{
  "n_kv_head": 1,
  "init_std_up": 0.0363,
  "lr": 0.00867,
  "warmup_steps": 200,
  "steps": 11664
}
MLP neurons of a small language model. Each row is named by its layer, matrix (gate and up: input weights; down: output weights) and neuron, and shows model dimensions 224-479. Each number is 500 + 40 x the weight over its row's rms, rounded and kept within 0 to 999. Numbers have three digits each. A neuron's up and down rows have the sign that makes its largest values positive.
After each neuron's rows, "raises" lists the tokens whose logits its output raises most directly, leaving later layers aside.

L5.gate1499:505568473505476519519520483509483510512458497520517474476560581509450458480530561463509537534515580529515529486534510519481502454565532567577507485554518452397492477550497542509576516483560479484493496562429518468547458498488508430461499452539518413432521476495553397486568488505543492449528464506524475512467467525521584474517494415444516513481442543529406530394438561465418535485493531514506474544510490552504470566555470446423460478421524511471463496454462475528463567484477561528501526537506517532547455547572526450495455508479503551470590433510507502475483468457537434495503511430530479486471519546462555508500406567514534482485550532509438546520478576452496519504522503501453423504458455483426485515480475507490495534581464470436512457503507511531410494463500485
L5.up1499:501501550502456495516505472589522545559421495528517499483488523521513500522517458457556605482502522524515510501493482516528503394536552491551565435570513547429496497546458523473469487475491510509489494535552539495463476481454491554511477425507574498515570454566533465461546447431535482506575479454437483533510558533474504537497494416419513473415452536572458495467461592577424540459485569523476503460510487499513521571537484502563529483469502443544441557454474469519472523513452499523511503521514493516477485502486516466518376443514445510488503455435459489468508476543580392507462460451476431486508443538477495504468472540444502491544479542466476504473510461464472524522500531509490477483541551415410463548512555512580506559517474485460503509525523479487517529460460503
L5.down1499:510598454467503530426508520405542548506486539574464525545491501386461504470539489442519499487494546488561478492553457455557498516491540577478461545487546549554490474508483533575427589530517495480463523504521505513442527493455432484501511458490471470455537511489510431445489461478437470513468412541511506519472518423462517554485465458460477527485513495401447531496505564543506553473521475485539439486476540502518501497496540443518478556482528557570521498512518476557496518489506515515507455493461490524450464451512583483480435564560490441527554462507497613487531463464495508450435509409570558509535476504516480500473501514477496528418476564457498494502492511510430532498547525514520543516540549473445469527448476548514374488550517525520454575549528520491518468587505480
raises: "ative", "ated", "ided", "ation", "ating"

L5.gate669:530464530551461488498463532508502510500510480524442507478487476466456531548560455470521488456533459495511508418579465572443498539426472467493475522470522483434526488557503508457490519487556573556482511514556530538494457576494505546461502476572479496464477513519522463485525450432561460555577523504492594566465452484556489465487523496509514543423559582460472422460476549510496563472482462461445506537522485461529446557523536518580507503458457535478488467426510503472465506559552452429510405495525534557591522531462476467512512426526438472419483446495511516554554496515551448488480462509489417541536480499508543436489529454512453480485521499518448484496529468521486437469498501482457526500481462477502427529522497536568549482498567439476464431585465537526426518557503460
L5.up669:514504469508470559544442465525491443513472543481441458556427557531535477559550524493543504446482557482520507507548523521501530480452500465440488508422542485449540569474453529470412466452531475496488484482543443451506487530436507457529553512491480521466457482461504502416529506377497522440518485487530582481424547576513569486474545486481493585476491487443470548473546512565530559487496464433562503533468501574480398523464469521489589462447571426476462483480564440461456541553454489579515446475486470491524532486488517496480524444501415467544435530460523525533535527509509471552502532540541515557514497474561521456588514486529523499426487516520512509501481439477592572491456481424546570450485493491488446460502527510519508535481567490479500497624438512459419506567534497
L5.down669:496555520449479479538475459529459490463483424550532476496470460541527512478572478475478430539396511532504423486508565496505489487527481532435432479603503435486518449498451526462555475443478512440508507615436452533539526496478497528453499532396484442434505453496449471472457511509558573474545531584546530546499499557483568503525550514467508486545520504482500541454469521507431542500561504490477528527514485535523452509502506501464565545533613501517501522510440537477545490483467529517476457444529490540478524517524483512429469569550536479505470464481458490536493504486520428502544447452503506427510521516498426451506425454508513542470504498446491501527478524514546541509468466457509430508516459541563579484536559587572545519433485489484415449429476471502507482494497536
raises: "ability", "ance", "ants", "ant", "antly"

L5.gate672:515412506439474464463467501415534494524488544464513522528425509525442505480516478489515504480537487481529515491461523544542535506560486471458478513479499492462521495518537514499498510443522468541491450441567457510479528514408557534464501471473485521489565551496503483523524508499496519567461496509508527453442456445496536424493512505439583472459488476539434444480531547604505402519482520485466526476465490590498539567498611523469533476452483621524453530506483477538536517465498554497467485456518453497462524432569494465521526445447511533459498513505591471499470490457501472534458411510487471467456526507514600477460483499527481520491505499511553515521496407487495517466482510441458487448498469518535509501495546490395490470467514455492531529518404525497460566533396555
L5.up672:478465461526478493500523543448560518487444553502386528530512533530503484541509544528475459494496491492512541511480526542519519554515457456476467569365518475475538482515466583524439486477532492494508528433464435508414544448466547476453496508525490474503513508526457471495474488482525510468524501488499526450512462499467485487540488509510462517506479484482491505439524547530523552476535495512558522491479475540533583522500554563563496519524426540506471514516438559517477539444540481492440522461524504414462510460566460546505522407461496548429452545462600514458506486494503469500472479527516500542508469536436614492478630602480427517508458460552525499455465501511496579449463520495438497464485493546546512620484583534394539531454564527518549463516510527519506511515403519
L5.down672:506493466466523481481437464517510520530466527542504520558491480537477425494506580491414479468439465449525537534458529496544468497510445414495433545513458457453509554490486438534466518492418544566467438517579509529434427530443526565484521567515502554500535446544511514481515557531481457505533573489580524454375527483506454484503525492498538491463471508482476499507492535581477509496495425454561537478596461470481491582543505535452548546458505534498445519519438509506557531497496504535473464470523487430458468510496557524519565463418474503466487410496587458567503493417511442549518496552518503532563551512517636498458465473512450531532414488492456503505430516546505515522401482477499521452400513580504504532505475529406421521440534516529546496523459570541502546468515515
raises: "uj", "ui", "un", "ux", "uka"

L5.gate182:425500455533477610492545446528514562476465482525478469458526538532563400500477571513487476520521541473493519506486545475512545472475500469540494467478553438524583477489504389542502570501556486478495519529461505460483474526524515464494518529518519497464541468486587563487472500510553506490439454481483527529515473551510424499480445560569482547455484523421442467474479462528463497396501527547534535490474543509547464501527476426485492514529474516444528521491483551509484465376469512495448507419560532526510516467498554484463466496452490524543499490573502471527521479558491513464505546536465495476504469535445437457515503509478490457518460468510509449556495543571492467508444468474492540478447539438559522528505489480549492441495526515477468525467430528534520431518472582
L5.up182:412526531534446542516531460537518535524457500510506606468547525492463390490550572465433534540524464437500463552436538418497589506514483443517562456528584468502553441429532424524520510497516510513488559506469551511495523489483480413490478463460473543475545487494550528515475540509515453535444482492471501550528470507541429570518509506475465482526443496514434540485458563528487487471522491521534463535562547486533477539499458430481454482505501494450545519473511577480527493395510482462443540459515517499479561454444564550523482420474518518508494451536517445542497530504479530518522587467501568495536502537455461526468510443551514558514508520561500532512523504498484494481472461499467496486481524513487530488485521519518545472488549479448487535488433542551489455538521486
L5.down182:430473477510495515528482530520528486468476575461479526495491462589510465435528545497458505435517517460525578574494520497476531571531587505505501498471469469512489455549470511530481583534432460466486503430490437486422466483475566416477523482489470475523448441513549511503514531474509532487520588439452541474470489544523537521514522578467507514536467490432488589513502509427496533515480499496554568484413571419524477499490451598534495535457473512561498529576495583540437507566454421482459500437488502535559521564484532474497537483454491540490518514472477468460516538501477491529446474558508486539547508497465520297425585562489466567496458464493517502541566534517509444525494494526508537474514514430502495472471527440512525519488516548470474607528502488528566544513430501
raises: "the", "a", "$", "stone", "any"

L5.gate644:433552489453446495470558401504549533551549431497491459498539490479479570575463433501526522480511503508495514497504501463518479516519515573441519513479536505511463541486509416455558414523453555550523519478547490495443502543476501466498521486472535567506564505547556496543525550459537462496439489501483485502461540504512485559577459437543422457479517511467518478616445472574549491544478535370506566543436504534476531557454375504603482485512500554461482460482405510442499535508509463468524523525532455497462594527478519463480512460562498528492463490492454500516499545420539529493506501447479531513562517540568496488448497473572501475482528516561518577453492408447523494454480500474504484497473513554485452532461499527441563541568504425460507537494514533447507482540493476
L5.up644:404522545489521490547457462507463467478563446544501512589525440515447513511427454544488467420562614428513511479467503519483553522539498532540547455467557455536532525392532444505491460499543434462487510475547522468471508507458438488506464476485479506566560439471506523405489560435496522536530519503476437475459468494467535546492511496535460489533566545433487497483542494527474553521619509577478487502522489507553552467508512536436503542502499391387481547502463498447466469492580460475514472533541513456526505495515424540447510555483481565462526485524466509437459504507507469529463440523431478440520432486488485520460483444520465560478545443552498530495484505481476523576569533526409486505533492502551456558537472521471471485527513537503460467540473477487556517487560451
L5.down644:548516503454495488527498482476457503533467558490549531510557442487461504507541538492501472458503506451569520475494385598481464506515537515457517423393512464494573550441557528497475518525592440505495541504456444448462493450466484544519423404573507545487503486460522460488521439523436508550455477492497416523484475446481573533509481607524500464511459548488540512510497573546470477547485510525526483503542452419468641406490546516528502497450451426408502529481518538454567450524497448509549582595526514470556488491511487503523472486479508429534502473561476492453478499532521517467512541534511468425480488490581467510543533446542428508495522436487552502495488504449441490539519500557449458430553549461489493468563467513522469547581456488520537502475524422497506511486575387
raises: "kin", "s", "ody", "sen", "ible"

L5.gate724:494451488523413504469456528457484570552506508451467430496497456546526498507449479508465450510484517541567506483526522420508445552427495497482434481460528460457499525446459539493481507477517498477445565483489561573535524504456446534518532449497496456526510473483493497546492429425591503465492474444499504446503525477492487504552514532488453477578466491484529475493495511446437515501506510548497575486481422486446436524485496503451585502515539541509581519522488534471438520523540469510455436522448475575526402528483588460557463460508505434556534443496609478528487448474477551444456510455476417528564486592505480501542466469542495588453514520460404561513534553486622448537493508530566512497518438552473484530489516471488598556447464496441506535540485487525475461468480512
L5.up724:508511509485499487467496467476485531481480464506453450545481456450499490538456534522565493526523540534561523491502543546527532522514473476553545426495513521481439533467538557521544526483540485488498480456457475522540535470496458564523535545550470461428490464584511498531519471508555491533496492485532472481463466445464492501498476503442482539450471492488429581548454542594467495494480470501543534440530504471482519538479443530501498519503535521462470563434528519535523412511563489436573449445466465577552513402505509440563498473511484478437513500574490498513526552502508558457454482535498432529551509562510508499498557482489451428538454459478426508535461514505500435607489486524489531533524485479465524496505591467528616467519480470502467403571480553411549511513469454
L5.down724:489510507485508412567556539463471495464533524501548536452467522560509596578478558533498432529499509496508448473538495528555470488522492494540532434615472582549553483449479550438492491452535519509469491542456523530593490473545470530441520482515472510500499479463517477491481466565541523508477564504449521541469568494442521465381462501516515470469502520475514509491501526475512495538574509527585525443498477439509435496567481434560473483464467462510517520516493483580508557511573482500542462453437445500523494577450487481473483455457561532481533524538519490582519526484465500497477480584495447612473477585476481509532541570516535471530549529514456468507465436550505565557514525513480496543411471512489485542489459474470548548495466533559443491502560465480533467479601525
raises: "ony", "on", "arian", "ons", "ias"

L5.gate1510:450505473478456515515492525441521457552547552454498468512494517525500502476542557516513497521470418527560491554528514421478488561513535463576522479432468515496464548462491458478485526459513489471383488442463492499437498513518437529529577503539429521549553551517591462589477497512562533432504501545472580423471551522626438515519470450485489501528489532500493516498467445498488515434476518490503591492507484462563517460542518520509471510499425455486533522492509449523573519519430511547547496626490435600510501573492570531505523507528491531518514488479470494465627514473477530526486508495518562505492490494553505595541496421550545448476512457386496453442380539519512474568472463489575468522463467510537519475520534474512466496521499459489469474468459565523460536563429440
L5.up1510:429583499540492473497546486458416436513571467475542507442481562517486500487454448522488457499552492514508540422555548453476468490592538500504515492485507496446492583460547491501528524531518543477449501481587546456534510584451469493477566439498561445505571540554527506499501565498558481468491446460475568449437460440505410559491561458511447467468472455480462434514506503481516436528497507497479531476525531476480482481488579499529483547475497483529465495547514427518457535501482483417573494554463502421480547480506533480498505532430482541472560501503472482559478507548518530496457465474579483514530463419492452523543502478526437525485530571408492488474542483466498569466596385497560412506510485520516504449507465515593411487457453406495539473452562503538484482540440482
L5.down1510:490454531531419511487553528525563538518585500532429478506491559495486478369450479529525436502434542488560505415514459514436531527488588524490504442470515487480467509514497468523514483488461512462515512479515483519475540513554482460478516447427479486426528465529492400518521494482514483503547501520559508509478494544521524479551550470499520456524476462472561491511486492522487514477478494465462512480454526561485487459485535463565505491533431470489530567483477501557516507404477471473468520445549451515493585464513504468647473514499498470584549507498502559473490556393544491491421493553450496458561506493588509548472433526495473570578447488477499574453467495496570510500421445510449540530495504475547484490445534557542464563559536483498522490518471529485440559443474512
raises: "field", "imate", "gh", "stone", "pre"

L5.gate1474:500543549496514500521485459495512469476482548604481480481520526476510458528451504582469538512409428585484532492430452582487552482539567543611552480417527543500415545503605505501478517486525508452512485560481499497501504500477565536518497461519538442524509510467549493514523518565533430501476468500532459486507454462524507501525483499561465527516530451535526558455532451500399495454402564525526477465521479437500409495539478573522539490484515504451548519434497518500540453489499531506478520461513519593423493506452470506455476501484491491553509511447491497592421528479457548561507486594511535545541513498443459424571521505497461444493438475534450490522494460477485529458475436486470496544560545536578449553492494519433487452502546522542503464523546562525499494570537542
L5.up1474:527533501480462513480502510543527400457421523564497443496509477463504506543480504497479502581453401559543549563461490518503541545475516475581525511505534517407464516522517495559509515431535497513534517475462565506467475468499495508506500482447521479570491550453531525548518468569539425428456429445531532574500534495516540486487496507488528550553539503543514462380523529495489512518430564530501478512513555488481431531501481519531510456506544402499474529529535599489454466510480508529496517434585504556489531490521537455455539523533454533463502501440537442569394493497506563537538494487506509528512385515508559363438554482611505457530471509505484457533534464516483498466513548517498444527565449530502548508517457506463464462485546531511575507567509556558496486549527502
L5.down1474:506507536535520458466452488569565494525388531533511473513462593540464535477492480497459510512500473546518484529494484528552507501445514486535526431482491437451521445506457527525490575501465459533569514451497465499510554513471495477467506485468480478519554481468513573545494515583495513469528453510540496487501499508520496547511466560458472484545507444499540514437430468481450471515404542485549483510484537519508487525537491505535487546481618443508464524511553647505445487510424488481512540393503520526479547465511469477546511477517467489507524461482472485544386466532476565420545505497544493522452449535568483242553492473520447499541478530519457437543494496468440541479522494486475450550506486541471503527486459508466479493425480560468509526550612596553524477540511474
raises: " From", " Later", " On", " Then", " Upon"